Weights of a small GPT-style language model, trained from scratch on English Wikipedia.
Training: 356M tokens, 10865 steps.
MLP neurons of a small language model. Each row is named by its layer, matrix (gate and up: input weights) and neuron, and shows model dimensions 0-191. Each number is 500 + 40 x the weight over its row's rms, rounded and kept within 0 to 999. Numbers have three digits each. A neuron's up and down rows have the sign that makes its largest values positive.
After each neuron's rows, "fires after" lists the tokens most often just before its 100 highest values on Wikipedia text that the model never trained on.

L3.gate107:547546488490480515485486516468504526500431473478529542465486453521513484505497431420579462443538505485539465543554518455489483478572541545519521533551460563474421553473448434472527508511516482495567514590469522479468557519541434486487447572499517567457553447444433531552526532496555484534496529552476492511515515532509461549440519458533491574523556583450500539595496483542472487466430564475533489479482503439478490563475494489585518516510523490485429543489562450475527428563564498491483502465621561519481493528519513521447525498547524485493415483491486538541524511480524530481
L3.up107:449499537482495498500488569562484510590484444564471525519504521547444406437436529529490489418456522517403454479604443517463523475494546502547502518482526488591533469512506471498526501520399473453542524530601498451557548495467508490480469536526481511545528478533449495516510485533486550483540548472552552460579447533492514480499476513513502487517503511543443583479576469553541545512494450498439522498413471535487541526422529523521484439527570483489557487499498527466533443458445523522419423500530494497508509508538506470533536499496508464455482475600466480507502505523436547531
fires after: "-", " exc", " conc"

L4.gate495:515496486528443448539562470512480488511513502544571544502505449558602459555528548510527435458489546466562494466591457481520473503485580518474591507558535547462465469517452499534536468528451456500455476411600476471450445440514453444496512530569491520555511541494501502528540516470584503581544532509454504419491493491497409521498506542534520471513461479525504491447543453491529470472478525523545475554476483425512501449529491599569530484515470450458524503505459525440513462488465540523518496514520508533491481431542491477509512567558516482482547521546442550466459468489588502546
L4.up495:466454522545496556459488505531450566555515553502450540402493530534545492440522496520438495531540500500559521520534500572532499573529550458459429462558479476512534532511453503601506466554438517507463497504519500520468539459427524559593457473535462539579504534525488499556461446493516423515492558539470598515583533548450531452467471528483445496511503507456518499525480446474509520473500492559475497408518480454548505506493466483479525470444495491521501444517434503437459450573529503500495520538563475514456564543458479572500453583441492498517493439483522504558479552538509543507
fires after: ",", ".", " but", " and", " in"

L3.gate555:518475505467453483425503522497540512602556585465494539504486509560524535473507544537500507409532366523478468534562472515557490430507469536539454497525553462535541514593550461492501500555470551446531518501492459455509506486524453454479491501469492519567519493492502506508481432456526497525544537508496538487546513518499504541445519483467437441563516495442510479490561508388517551492570430436555475525469479521425513441583481512537503523429505508515461505525493475470554510528478554516545579467444453483536477493482415471535506532548404478505555511476502530482465459556513530517
L3.up555:516540579518539540471466545520500441508485511519524518487488500551479530484491520462512442452534466515512472516551453365508535524484498507440476516649442518503532487433451485582469489511429500433518540449476468506496588468501561502493539475464517494511472407477541483530529488527508467496505468536529507514476556531511478461475463527504470428512522499470428523504519533434524465401486450521536485573497457545535526525498487559488442548453475479489446375487544513515511482505545459530504553557494525524425478498532445493533471542529476549540581474519551511551405491474481498471
fires after: "-", " (", "\n\n", " Lo", "ens", " Cross"

L2.gate362:541470566567477454489493430407533576448429523502475551543510512480535509563508483441569523544460457571530485513480468482522467524520466464618457490538506511432486474545426434434556463477514536545528459511483535471487499485483497509566535564521522492543500447505505466471513542555519473498510524467432505525556543521510481537472508479549442515554542508510522519579483458532560459470486523479513397519520463467481428497515502456504492485424518577536489555510582484482592509485504472501416493499494467547511522514511531458574460433523590508486519542458512509454542553551518476511
L2.up362:494588520505543502462424415516481533503491439494501518513469511426550473445484521496535557472455497537490470552540509497615493527513499482528463552520460512421516469540459473468470469524522549473474508482539450558518514495389512513469515526475523529450482560484535481472521494466571464569447553524519585472510404457505407488441520462484483453537496476576487484499556491571551482515482511523501541484478480479506483514438523469535464429477613539479431542475529504483515542483545505469503496564529478517530470521505570509608470477509590451510502546527503540538546505524452459437
fires after: " 1", " 4", " 2", " 3", " 5", ")"

L3.gate221:526576470533500562423554561493411530517528508524500518501510562483495539507516469483563483431490578411621499491454508490472437560441467515512586476529536593468507529562460527527551461492517541564470487437463586502467470448531516428495498544478516516536599524547567555526501503484482479531458535453463495497512510514429503507482530471498421495468568497453486476501517504428517464503524491501556551536467437468522522508421497568532484556517477498500541467534504486470557423453538445466559449508520523469480517487459470496482543455452485458505538469492481522539494473483507532431
L3.up221:469515460499485538510497512503493518486527563483514561496457526590542494449545507486495464480570448459531507512519468529468515544585474497488516522496480544564564615483391535567495517423538490533488516487532485468481493479502458447537480525500480474564520510467519513477492468508497552501472466451518475546470486579520480553429480491547487532523550524483554541476471498448485443475494453537516430498483494514513478559392512573551450494448449531511472517550543520483506454522591479464504403591567538505474490460509513459480582557513467492529570451423554494440482428545513454535
fires after: ".", " that", ",", " where", " as", ";"

L2.gate51:582503530477495511468501478453527481527504512485562412525513518456487542532471570444506492512452496500506446523444522466510457531445561504569470528501466545544536544565421475506490507474482499501467511501482501548520417477536513513573531475545537539488513516535503435447528584477514459520470519330526582470504487441488517512524505473506556504549570516420452469566482489559534562495454481490513421506471549454477513505537545557560557496513514529499575519502574523520511476522536473524493571537490557486576442566507573451530534486529535525521502527487489467468541506544419485504
L2.up51:525465535509466493510477480462464467460513476486457506491488546489562518454448534486515524533505515510507441546505527454522428450517523478508467510511484525500516557525471412513504473536555575525498392528556533509450496493550471542449478475577518487492522536495559462556495464486474510559496567498502512502460493479426433532483535472584443553436509565567447522498482540477579531462483537520486515482569469435440561469411517442457533515544435563466446469463379483483524430534509467510486485452450527519559478463553464525473453481472539471512470612558506532540449532506515474477
fires after: " 1", " 2", " 3", " 4", "1"

L4.gate409:533533531559483484451497515510519459491470465429551446461474533551465510463503509445560468558526480470519479487484492440480485468480429504500455478538493533557466500470466486394476530479522468566478489484565483557512543456517496530530509501472462470482510423526514497445524499524530558476523572473490555549511532508506573497501486569511464516497467547502497524497472584498497479558517428519495512425488515485510476458533522556522453456448463476439445508572431636504510532559498463490405506453565507447538526461473528447395516522521490458484567519512542509428412505470470422570
L4.up409:524573505516486476522487494484507566468490488455456585485496416426533535530502523492499422466525448533489476442563447453505386511483512536487528497506443457539518528490477469565508481423495507433424547464530415516493479480560508411487610462498472579525506490553598444412444484518566525487452474499470479504522527566523419486491523580530425515530521502490564495452524568495510495515548517462536482564475483522530477482431521469523433554504508477500486509564481543480481496453458562522510492506508516496471474492489532458508550434552481465508501515503512465415470503520459488527
fires after: "\n\n", "-", "|", " Website", " Time", "."

L10.gate517:522358527440502521510545526490516559583496527503495459475493487473540528470567524488433481459529568509462454453518509575435498533460496552472482519458527451527447499477469489460508505497537522502569506548487483421487471536495513445487445467527546544473523526539503545531507503578554453474502543497465512547463431450515486518471503489487550479493438500525485540498453585547441494413542532539554501534465503521482546559531472567489472458508563547441491492493495554464383505573546443597500520460558554495598515477447528493465493560495478477460461508550499519516484499483568497504
L10.up517:505504543461506535503594456467532511554520491462531484522502534524469578516472487493540492519503599457525408577467489497452501550420495526555498451504493477518453459545449543547502472546549568599548499550491459510416535470495438520473473453462493544492517456488543449524449491575536481561460432548457464448509556562509534513527520512437486478512551493568473525462519442475436521525503478499525482506559485574477563547535508514526470550504526510499481526545457520503385554471496549459537446482416555513484458450487529506497512488431565475452485518559500540480480490512506430471
fires after: "=", "|", "  ", " the", "\n"

L3.gate722:571503515550484509510533485540470466530481581450531483473431476573493454500494521480502420477535495443495487517456438481543469483492489543540416506536511482493565556450461527443473509487509511495506509513548469509485497500523454460446501493457550548491529496548532434495449525562499474507483497493373482549500429496521485542424558460457501433473475444477502450553495539534424517491414426427508472475480461557475432521416476529478479506547498510469468516482465454515449499492476494486525475476580560426482544416457422585446551539506486514463508483446504538436537458447542482477
L3.up722:568431493482536523593471488516607507479499546448572468551399504543456410494467531493504534508529435516538490485547447489484522542538524521555529507478532454490439459506493501479483509547498518469394509534488516438505523497535468508466502462452427460479450447515491498590532530549493518498476524577514482485418524503567523447486462450481434529526415465434516498535561577544548402490507471432491488495485462492502475552507539484417493437469557508534493492454455504532507437476476544517473478508527518477420480511460499520472542489540486500530488569515546549536451464468508551522
fires after: ".", " Hu", "-", " ("

L4.gate717:518499508493581470547497509503532556463486499522587453600482554467521541566520506533485512465532473530510476504507488480564489520499434476488515550565490495460576454520498470443446595448454455490484516475469551524461481531535526522480521505496486466572557463567502537487437430515486504471493473493478532515490468443515505507506503557488532496480461539527444449545548475517520536350506449494520474501487447431459512495469477533487476495446473509508462508514461465522451552549541512441522591434406486466490573524564549452473493476610509513471422544591515534472519468475528531496
L4.up717:540480500470520530484482486517484595515499520505453513486523526431562449492424479466484457506548476537495503505530498385504428429530450395489479511516539530490559470487491473483558511491472487573462527499480472547478486460539498522429461369539472556563519527493552543440492543557472500423569514496498547482550448502556502539505491491482457469458519555520459443570549538457494551530504534483541502486529487476534527471520519525485579542514555489424515522489527472549561482468419502480524472518481435451465536545516512439432614445439460507475442491503493509509502513511517483569
fires after: "=", "."

L11.gate533:514505503467478514504490526522493524519517501479482486464527441443482513521556543463532541559439480444512474469456494493430551535495547534443538388470504445542529561522557501483509573557435456544510505429469504492492514404456546468476515523478575516581472458458470500423488494505451448488504501521450531506526436548450424521548473481488474497591507504478461499404506476514532489532441563515487453448464479462521529486533491500446429493501511509499557479485475538437520522518563458544499520474503520479468450456502511537521494589518453479528508546415596550456491537374531548493
L11.up533:421558510465494525465435489482466499463576527483493518500476471436496462430423506543504517541491457563570438506517479510479496534546437426544517427472477454565424585484514441443465522539490517496529484464556452496435497555543498443508562467473533522508505531486448589487530468521493491571460531512518528518475501480485473538480486435546503534500514553535436507461515509469462561495459450530532477569465424532514451410560478550450479503518526481597410540458493529483500489480568532557445495504512496493473533452569570555502512496488495452495485549494516511490432532415521511486
fires after: ",", " |", " ("

L3.gate289:483499535405527551460525444477537499493484492608537485495500549468556514442505543528463528505495496459537515462524565543563460485525533551469481431532462467538517498522493519555464610510473474479506491564549458475424509480534506440540498512538574526462468506504594455500564518502488542555447486563464578550494538445483522530471483410458505474495433520500535457576559491486541492528471522526508538521448552517527531452490526531439413530564423588446548504492493506451511514491518527484539508476482511507530509579479435411472532465492511492478462500475473467489579526454451539496
L3.up289:493509555489434528476500519486546435532491495579471415518523485504534451488531423537524572485460420514434543520469521516474592520444514535504490429558501521535500525526519467532526483489483591470489541525459498523536572505474524501526478467509450479508541471452479469488534582526546499434513483528504419467611521541483485556473514543447536508543416497456486552495479558470521512549587492480499581536505480386485544556538503463512471501528464451454495513524518445399513499573536502474595496529506504476485527478537486484537447507483513532517546496486440474504551466458490590493
fires after: "="

L9.gate719:459485440522539484507472519567530533528551507435430515450455481485526534538514560498465509567500544494537572542441522451538472505475546537575439474466476508639488534581536482507432494478528458493474470539513521543519507510586526481488539540510479497534499498550525580537463476592497445508589452465463531560483541499508579493475470586520474593493536480523524496527572535451466481502510496471495462505491467570494504521498567550542501572481507512477492515483527494555540531427423469452510425548481537503441532474532482547419554502533555462479516520508512454519515459460499469529
L9.up719:468516545487483574514503412565603469480506518498460503488477522522516493441508475531486495458550551436441518572477410513513503493505523531520465475453503477498452485465559479543428519515538487494511455514437555533548478464512484475476529469495493466493541442484486518490472471511493450443625524453439513576558547496502560471517495504518500475479524466547485549516541505525532539499537481509468487536539434560524444469524485465564500485494507536517485482523579439543494553415483509448465488550497558507540523561587480493494511401607476548555486457543503504497486402521513398554
fires after: ",", ".", "\n\n", "=", ":", "\n "

L2.gate761:468503498488492460521585505434563562511477551485526513542563492494536536499475493527538441486567502450436491599501479457515518483530453475535488488488475490515544496494510517490543465486468488455556412614501484499469499458570527470497501492543524510568465505505552483466479502572483524501523437507464509499398564455507501512444440543463475515463467495509525475502496582534462438488560523524495531485507399487574464554458520499527527486522503496503425538557412504534508586474559560484543525509470481465520522510444507547462442446447565463495563444526503590480511416516421484501
L2.up761:555510475568496492522498525460510500453492569472519567487490473526499487496505548516520425558556581478419482502520524464469531464446510476517546518526509509494514452480489548438531527537450564471490489471447476521536530495502524517524523566533590554475499483509545468521414501561516508492499525529470501566429546479419477460505493547503446523412508551511529475501469541460516516519496442478469526452518478553509489498481443554547442394511503488579488477569486539441594487424538511558495467480479438467439509435523399538552481544504532430502550521455474517530468464512422429451
fires after: "|", " there", "There", " There", " at", " the"

L2.gate291:494533557541471491571561515441495446508479538528506542528450443558519561528460515470549480445549526539505501573492466448527528598466508523464433503507520496564503495539482529567546513499490565461441459510469455519525501442491502441504481474490501497518514534530533484455507535530557414471549456522480502478432401468454457526507503453518507479484463507602514470484505519483476583437395523471483486557487504522386488544499498461526542544488440574497494512536521504495424474516435540502501532530531525424556538544472445511469519466444465421568515489556524514509542464565512483551
L2.up291:468447496529510514581498418466486489494579522444517521517538510584466491527554503488532444502506531445496527462532517465497530435446464531493568547483533529482469449484468529472510496510543562411513487490467496500466558499438572393535513477578433508519456503461497473508493527482449511531576511540542489461520495487472561461424411478544477446460468490547569446470541517486484519513461502493555551485533454553503488496457541469482480542499518561556486444540482481492487451520511523515510487497553511427487543597458451527475465434398512592525536493597527507548552479482539466503
fires after: " (", ".", " \"", "\n\n", "\n", "="

L5.gate430:553582536530440431447524559607478550481473460482486459555407545507507571516456524510545574463480469502518449511502542518468527522529546486529518540491560520522493453452462504441492510528528506470471556428521530484434490501575480532562478471512499491425480565416509528497539549492477477486514488509532503576519516556485492398473514513522551518500545475477461478571500558520557542493493491568478532454526580410473459476516449460534471502504573499534433496530541548508498541480523485558434451529450462579490490536594505470537485516527492577489518514476517460490546511499539448511
L5.up430:541513503513486506519533549452438464479508483471450498531545498437522453550493550527522468453370452517492439532486503531533458505579512529481528465460473530515539524494480466522487570501528491508471443504534523528491477473474471447542502539553406425462481505428511468437427461456581530438477522488541513499551474542532528547498523517514472497586538548487520467589516519549519485535548554469561559483439464463522417508524577393537549464502453559531501480443435505439518459531499428531443502497534479486500495495422528507453501510523545523558488539509481486505439574548515484530
fires after: "°", " (", "1", " m", " 1", " mi"

L4.gate282:550448499484426545555540458503493543479499504389447499499547570465504583484488554456483470549498462449479517498508486476456482510587505452552517446531504619455453520468457408519454520492581514504548494557555453533505432519526525540503513464487488564519520479520487416463474491551480481507502551511492539484492469520607511557413473589435461525475524545497483531535582465500463438535538458458439532469499557490517516475578507488478446529454538515491451515433536497435522501484464484491489510495523540472527441479523478510437469572470474519510486529544480467527525566484495462492
L4.up282:442508471482468502462515438486484532526523551524517498602493463443569526431545496561491447540557480510556519533534472429445574543561439500519547525501550585500540463481500510532572471499528534523475553507500531499483432506526480546495499525474480561487525560536534502544429516512543522566504546556502540475474422522497525453480445545494523582451540504531507568489493510498436528546537535471579456523440517497503549520543500609549409449502545464482526540540441565529486583493518516470532479503458542473501410446504442463454484494462502494456500520491468508492537487453556447494
fires after: "=", "."

L2.gate762:425551501432448531521443551482543518549470532457517449482469476564531539507452486531499535507475414505512518530489520498539516562487593500531502416427415519494482535517567458429490450477516502488468521558492566438431426458531510509504487450537536488503566515487444503484466514534551509473542557476469504488514473474524509553533507467495498505525512540538543477520523496449496493511529487456527507526478537398491406573505579514585487533577445478474496507503493527431566484498515567501497497512386515511547453513496506387463437502436513533560490472544499528486506519542564473522
L2.up762:584506579499513428509481474508563562507514479458497471482550456422531522496507431467534486573452521511522482450554532527519463467457485505491481480497476436426505475524502476545566470438523559438542553580612514421518493510448555469470489456501501545462516470528450534473555515484449532525493516473454540505513476498440480480508459512516543478469475536555521541428489582504505452469516521467499511539514519463498499503534478506499462464480497405448478524473458470472574451525475468467445485589520506532520510552491570466584452562447490469533531537538427546610487454518535450512
fires after: "  ", "iv", " 1", " 2"

L3.gate144:517487430476604528467510467416500523555519492490554422517579477509423476554577536503549429465491536503450491474562531534486565513567484446418473453503474463508518536462509461474517543435508529473475495456485533494421497496546509439473478529514506519454486495486519594544508511454559532503488506518479507511485514487507528471555569529497480465505445474576455512490605481569561567479464514470481485513512571504534466494528556456514559505441430511475571564539459547554505523501550560518517501445492500504503523517468569509495518492487486464475455545577526457449542532561454488418
L3.up144:482527479488500478496560505452440518508451599535519458485485513477554533430515487496533434514519518486481546550492520423462534399486448475476541497459499566518550524454444485534548535510476525494487465445549432443564500484466509468476514483526540435444560524541575440550555471570482511500457574428606454545464484546579514454501544453539485564434476553547486519535482526508486476453498492532481442477453542479511585515549528534467459515500500563536439498471446514495517513436463507593500469455520532489532508500504534548479540479481497517450463461459510532405529482539495465462
fires after: ".", "=", "\"", " the", "In"

L3.gate21:518479530482541494494479526437478435563499568535527528522507470528451516499564537548460423488490518518378473561538530593521497494464504442434481574460470493520512495430471441500562536529575527465517507461459507501421490513470560496460510513526512537465560520549490518483506524461449564519517507501431470427534459473501455518462491480489427492538493603487564512546478401525531459514486491483533537445550516482515490494541534499523487438508447545459521545501473457543509470473490542502537555544491449522580448504499505462426441556458526421554495420487461447556447480493493521466
L3.up21:473431560510527430523515517461506537484488503527453495549534518486510528495485489500452474436537536468402443446515493608556520395482493454548516495437502458519475506457410464531489545525535547530495507556566481540521575527506461542552540464537544458527485537478493499477550546539535557457553485486511526530473460547558459478543547499522466502520466514461596528459552541492502553462579509470590542426491469465518484444510517543484478484463538536492590503415509446488448502504429524520518512504567498531467518565554528506490589466466537469546461528475454520538439490479483486511
fires after: "|", "-", " |"

L5.gate519:557532513513553452527521504538573590514471558507512511501480520507470603485490514471497495496512396531559455521476497490480473516494496565491553463480512495480482486470424480496489436501513446470527449563527501501472529484569555531524456544495494465465526536503439469565489536523522395485502595505453497579458509484567529460469537533452536539531473488549456576484526551519498522507484526428456528573474489595573468448512552513496535532510502448544525560493505502558563487476489439443534571551463554567450527437556509518522521474520558431541498499497552558540482492447540507534
L5.up519:488498521528401469501441572428484498507470538487503506450493543475528522538495517476481524564564494460523559490438493537483447473499445442544571522443504492533479570489475511532476514478465535500553494432526459527485536510520449572473455495474528520517535532472456442524542484461504556460495488536451494499532568512523544501450462445499406528446496579487505441453486500478553521409550491501444515414487464403458609470483462451435495523504549520480514492516450465401541498557506527540503486472524469441464433539569506456498496575563549493479525484442527509523484475470442531461
fires after: "-", " |", "|", " No", " the", " ("

L2.gate286:463457535549426495482514393461478534501471471499494517429490578492548519483511466503532460525460514491530526561565502540511440487459506484520477516562519454442457489480526513546467595454467518429481473528535452540456511515476500466519499477478578505523502554446472427521495517551499517546469553523523538397515509526449499503388471429506433552481559449540514528499471482452404549487514440488436524486517457502405587494569484514557467453478454533472451520550468539479479528467528571527507532460519518552516461511427429507526497491476456507500527492519489528577517529511467483429
L2.up286:447468482526472512495510495525520452518474479498532508477488491486429506508519515529517507486532446428473568474454479465510559469481439542487451596490526457493514447524458464511431450478501469500505432478481473516478474515561518496488482455431494530470464489521495442517553530506540537513502482563580486505529512514526438476459520462499446537471575487450506504584530510500463403492470465515537508499438428470527495470595512523467409515510453440469475456520467562466517511542508517530534461450526401575566480463567375426526475546487488497572500492458556448441515385484485471513
fires after: " |", "\n", ".", " ("

L10.gate515:433479508501507469511485526460460541545519387460449439449447473493506497547533572536519542607487471533537475553464537510463548490481481478493573500494520478595473538536512536577446541511568492573537530544446511529538459426445480520469452516463571546487496507482543488446474505484504461500473533451525498522487378500548471540530508517492534456514459495485512520493525513505534482473480528477577498444496477463567612466462516528508436546540515556478482520489523534497517488397472476465508510551518435543496541495529491435477540578532568427562525535493556512505542521517527520450
L10.up515:515529546491556485471468525549478512583550393574524518515520536472510529430453560571532542477453476496490463498558510510527523483487441440541507429514516513564521535493496490480550486453532506521504484527505467524463543450475497578519529470473526574628547467456533508403515519516570482508493487518468526502480505495578442517445557499499492511495505482538512481434536463570470499464521566508505551583452483483460556581485517519468475446501479538447456484473559438502499529452520458469469537528435509586551540485558490544477491450516597453472516522511490445496412525529484517472
fires after: " |", ",", "|", ":"

L3.gate253:495546414552435482537440554505526510472497493538502526563453502480463469503481473505491458494435502497544533479483546546565463589504535490489448508484493553531502508519429481497546460423471519539498476499464520477464523552456493577464522534485432535529477474456495494417539558490523509473493492579441469481459466554521491608461549521537468533509509493408544487510475467525498512480492510428548499471430463419451489474441475545565527460530462570527510471513578498510454458566456575510540568574576530449470528454451493470489512513463425435484489457521421468534516525491545514494
L3.up253:462589472534536545502528479478589512561538545525478513520557452611477542516494460447458476487477480451549482459520505457484516537588492506462507458470409497470461511572405513509539528461470559487483493520479480484520512535494482486456531480490527443481498531454502524462480487541516427509520465471440567475538490574492519596460527481528495431496489456526497463527539465522534538445496483545550528485480526473531528532512540520544455537517581523418504457546516483459525456490436486457479542567440463497628435494553441479526478560501482483520486452503516497557444403536467539497
fires after: "–", "+", " (", "−", " +", " "

L4.gate529:507484489528490540551500465469481453495503488436498552553561477479483531498550465487492459494505537527521490536525541550463487467591503516512554471493470609522496458485507494521568467450523468568533563484534552562507478578559527508503515442470480489513465582502469466481464451468525541537535430469486411477525514423525469532516517572459479467504564493570432431554532527523425465415459554484438459532439541436475478520514534561509491534503460457461447462510460540510525457427510513517511487500460513430507501452503505427420576536502539487479500560563460527448489559521535487561
L4.up529:529514473501518572500438484503491489476508512521502474583460475493538494576500492550434472514554537566467563525489528408394492529552559456530531524553451553504498495470439452533435510422453486550533497468536517542490541482539431510493499508536437497591533506536477484547526501459492469532570542522493536477571483524544526469426498529521440479506455501491464439512526490541428419416520521437465493504467577468426490510558576569524501531485510459473496522464480475539501512501447554456509565509452487467561520474531549498469500463500512446564524452512485533562545445510486568548
fires after: ".", "="

L3.gate168:490461463496521540526523517467554422484488434500482522548575512481582521521517542570541494437512529484439438529476525507483488539615508426547498511552426501483571472481486492529513524494509488510491547487472447536418452585536471470486514478529576481447561487521490528546495475546499484490475535440480503569416501489519514473510443475537534467506570479554517508499530490484488513402498524418530507534475525512519480472591582490488483517415472457473422535513473454562503468433551521519520544394469515496528481531535446449492513504455516456466497538583474580489492522518541460513
L3.up168:550479513481527500546503479517480496436478521471488503584488479499556498478606467510492492427483508455462495554497550511536495504504452430506528505469486464521532495513450453483456463536448560551491519494534564550498442494490441507534507474512494494479455465541532489559507488566478474515451539577387515528477433534460476468584442466484503487480503469526528537502496538471463527433518533502523448483610475480514551470525662509571409577478512545524518531553455503525432526491563534461515474491432494437556503517492524442542579509500506420563483491454494510496485506546515492528
fires after: "=", " the", ".", " early"

L9.gate305:584486532522442462471481544529558546541544524463527531461513536481521483518448555510497497537512527504489506485518499473469475480521514487548511477527489489534486563472482480464481481459439563453534408492508476445553496487468524600460470492533474625569555478506527498535444503406504493548456493487549485499516473546514498489418489467492480489532529489456474451477564486426514512545534492500473484504428499480597468515470474487436499513511541519423457518457504475456481476500434533439482570452498540489464528494417504565545508508608408494568496502546558465553507605446505475563
L9.up305:505517529531536538505499536523466456507531477478572467396488483583475492542465516546597573529543498551518503502455496477445528491499473507452525414508502480513537524519445562533510540548476507445438529501510490471565506462480540432481444504481467531433499439471512473503430444388530512536466525595487487503478463490497546523504524479452504456460514507494459511533533497464495458529535496578448519472533474495559564489509514507522511498500490429483422426487556527498514434505451498483561495467529542461491595471494547548495443447594470510546571482495541552594445458537482568512
fires after: "-", "|"

L5.gate5:561484448497552526513416529504554494564435523522527473503530504545447582451458554483572487544551438495477442489491508554419507479505452475535538525378455406578488543489457473450440475543476558479469508488541451537499503548544524529487509490565501468541482434446534509504480515516573558536577503457486557508505599490519539478498505525535528495486418486508434529495528557547521520453498486439523531466447499548487524486570462495497463464507478488538573545500451486450567494482521445489480469495510554491506560469489513446496424489498516475481523533497582481539551554480520441477
L5.up5:415468529480596542476540450447556459585537477491499459470458471463493533461496481458492544461482575424480442524522507544528497466479495497484550495482420521501434528510554527458482519537585521481559523459554502548555501455521483570468474515512418518480472499501523499541533560488448416531491450583464446537534498513548554411523487435549453528522519518501521460522510527463476481440529538484465497559557483515545493460498519421494503515490543489546472533513604484427540553519429533490501446489590472472504512541506507532482448473471529461561436553501487502515479488459508434443
fires after: " |", "′", " 3", " 1", "-"

L3.gate302:492516471545518521516544486493456469481446404536531498582473452487546470460548551574510527486455458512565426531533540465503528467530519514457471461497515519552483485478499506463523511501481542509596509589496439494451549494438458527611558529426460475512465452483511489510520479521489436535481506433487395509504487535527501516484475511560480427564550477462486498520489481464479478537473476451502530489433515464501449428489532602500512563447374482513528470544505484516484537505561490498544566462501452505545513477469461494435542524513557448529449471566505483485457493490516565423
L3.up302:535514489491471474583516513439508457493499504535502518504599511447511505536476550479485459544424510471563487471529448507526488550545572512489593505496466407464588481521491490478468493477536432469507498518498438465496560465453522490470469521450486514412556526490542555469471505525489416553482598466481474492542520521522494456485603543472451527544493517474551472514464483383505551474484490440518587571489478498573514602465519531505497557496545463500525476560456503502404489554575514543512442485585473507487535503469464529477483487525539479497453474479529529466488478493529482533
fires after: " (", "–", "-", " \"", "/"

L2.gate43:557473489516529443509458538537476423517483538455452485524502506468496509507543530503475455500530515514568477612492454440570496440589480448518534481418555525547522576636557466513516482474455549525582439543485562495465484492533506500456490479490509449516427544570548490494482500543537517462528435469489451512526511551542545495453499525507474434537463527506471535460524514424463483548496522499555538515496482595484470492491529541504556542550484513551465553526542502514468498510529487602505526534483557522553538527430459532518520497561511518464536483439580501486469564472470455499
L2.up43:495485501544551492480513515562485508482443560562528561496518501481474529451551489461452553448557442527495518462544483461539509480496452548541480489526502478494531467511412528572530518522489482457552557532559569531498482511401491463453445439452463462528490521533461504467522441560561422540597484492466469465482541511457530510529499516540455454471555489503541494481497577483508479547490541444482473411486479553492516552474577475460471556533503469471485466503529515519570523527469496525514519551463576532461530553522460516573430454499514468525454497485431542475390412485420518481
fires after: "\n\n", " (", "\n", "=", " Fo"

L3.gate501:597441501489450478519557518468477491578513510557481524457532484534515481539469451512471474473530447567542541493604453532541505552439476522506487475526525426481450538467475426596476506538451500418480441509514592488520544499518504487514493500518499505483518454517427477505486474459446503536550507535494576464524465586534474493480479484499399487561544477548514505549469450529513453502517523586548537485546469500536525451509468519510470538507533592514510537517524403450498477486481592474612508551538520514536556485522494461496499547514478473483498494528595500553477478506556558497
L3.up501:438572534533535559441516495504433471516489456504499526551523575549501487485539558489461462450512489500527529508425488547497487460544501490540497542520442485532521475500523521546498516484496517510558483572499499518503438531496485531451532527541503479465540466528524463505411501457484554481514514533560473499550390537489537504528565522524498507408591459492505525393520540479428489517515518562491481436536522436505616479421547444544493515502542513522503461468596509495505435538500556588454451491586517505478512507533464479525517521463470477508471428462467494614471535499522527454
fires after: "-"

L11.gate370:557535462545455522523510500523460532536506532506484518462519524449543553514540484529531502508530548463452519399535506508512489437483537507505378453580467503509495527486541452517477564527542498499522476539500453524475560504474498489482501474436535497432380478499451464515444568487482495464451527530453513503478510517492501547524499504453553431491519473617505506583419482502491498499494430501520449483471542549473468582421598555466464475566568492522492546542469525512447486553520509418547556528496439498501531499545453499560558494536475465492479480471559491558563558482511463527
L11.up370:433503465468480497545542507474580471556489519567605460533423520569461487491559512569482620470460520488467441522475530528460566558497578507506534517429522496561522423518509450548517510506584556481517554511558497521490505531522482531549531512481490512498514480451500485523521519590529451492480531450497523448537445517451519497471458494505568487539555452539446482506445442510453526537499484454546432444553485501558489566484552442516489560523503528418505454525450521459514512509483517545558509515477546464481495572500427455492489588498489533515431489476477559519508520490563499518
fires after: "|", "\n", "="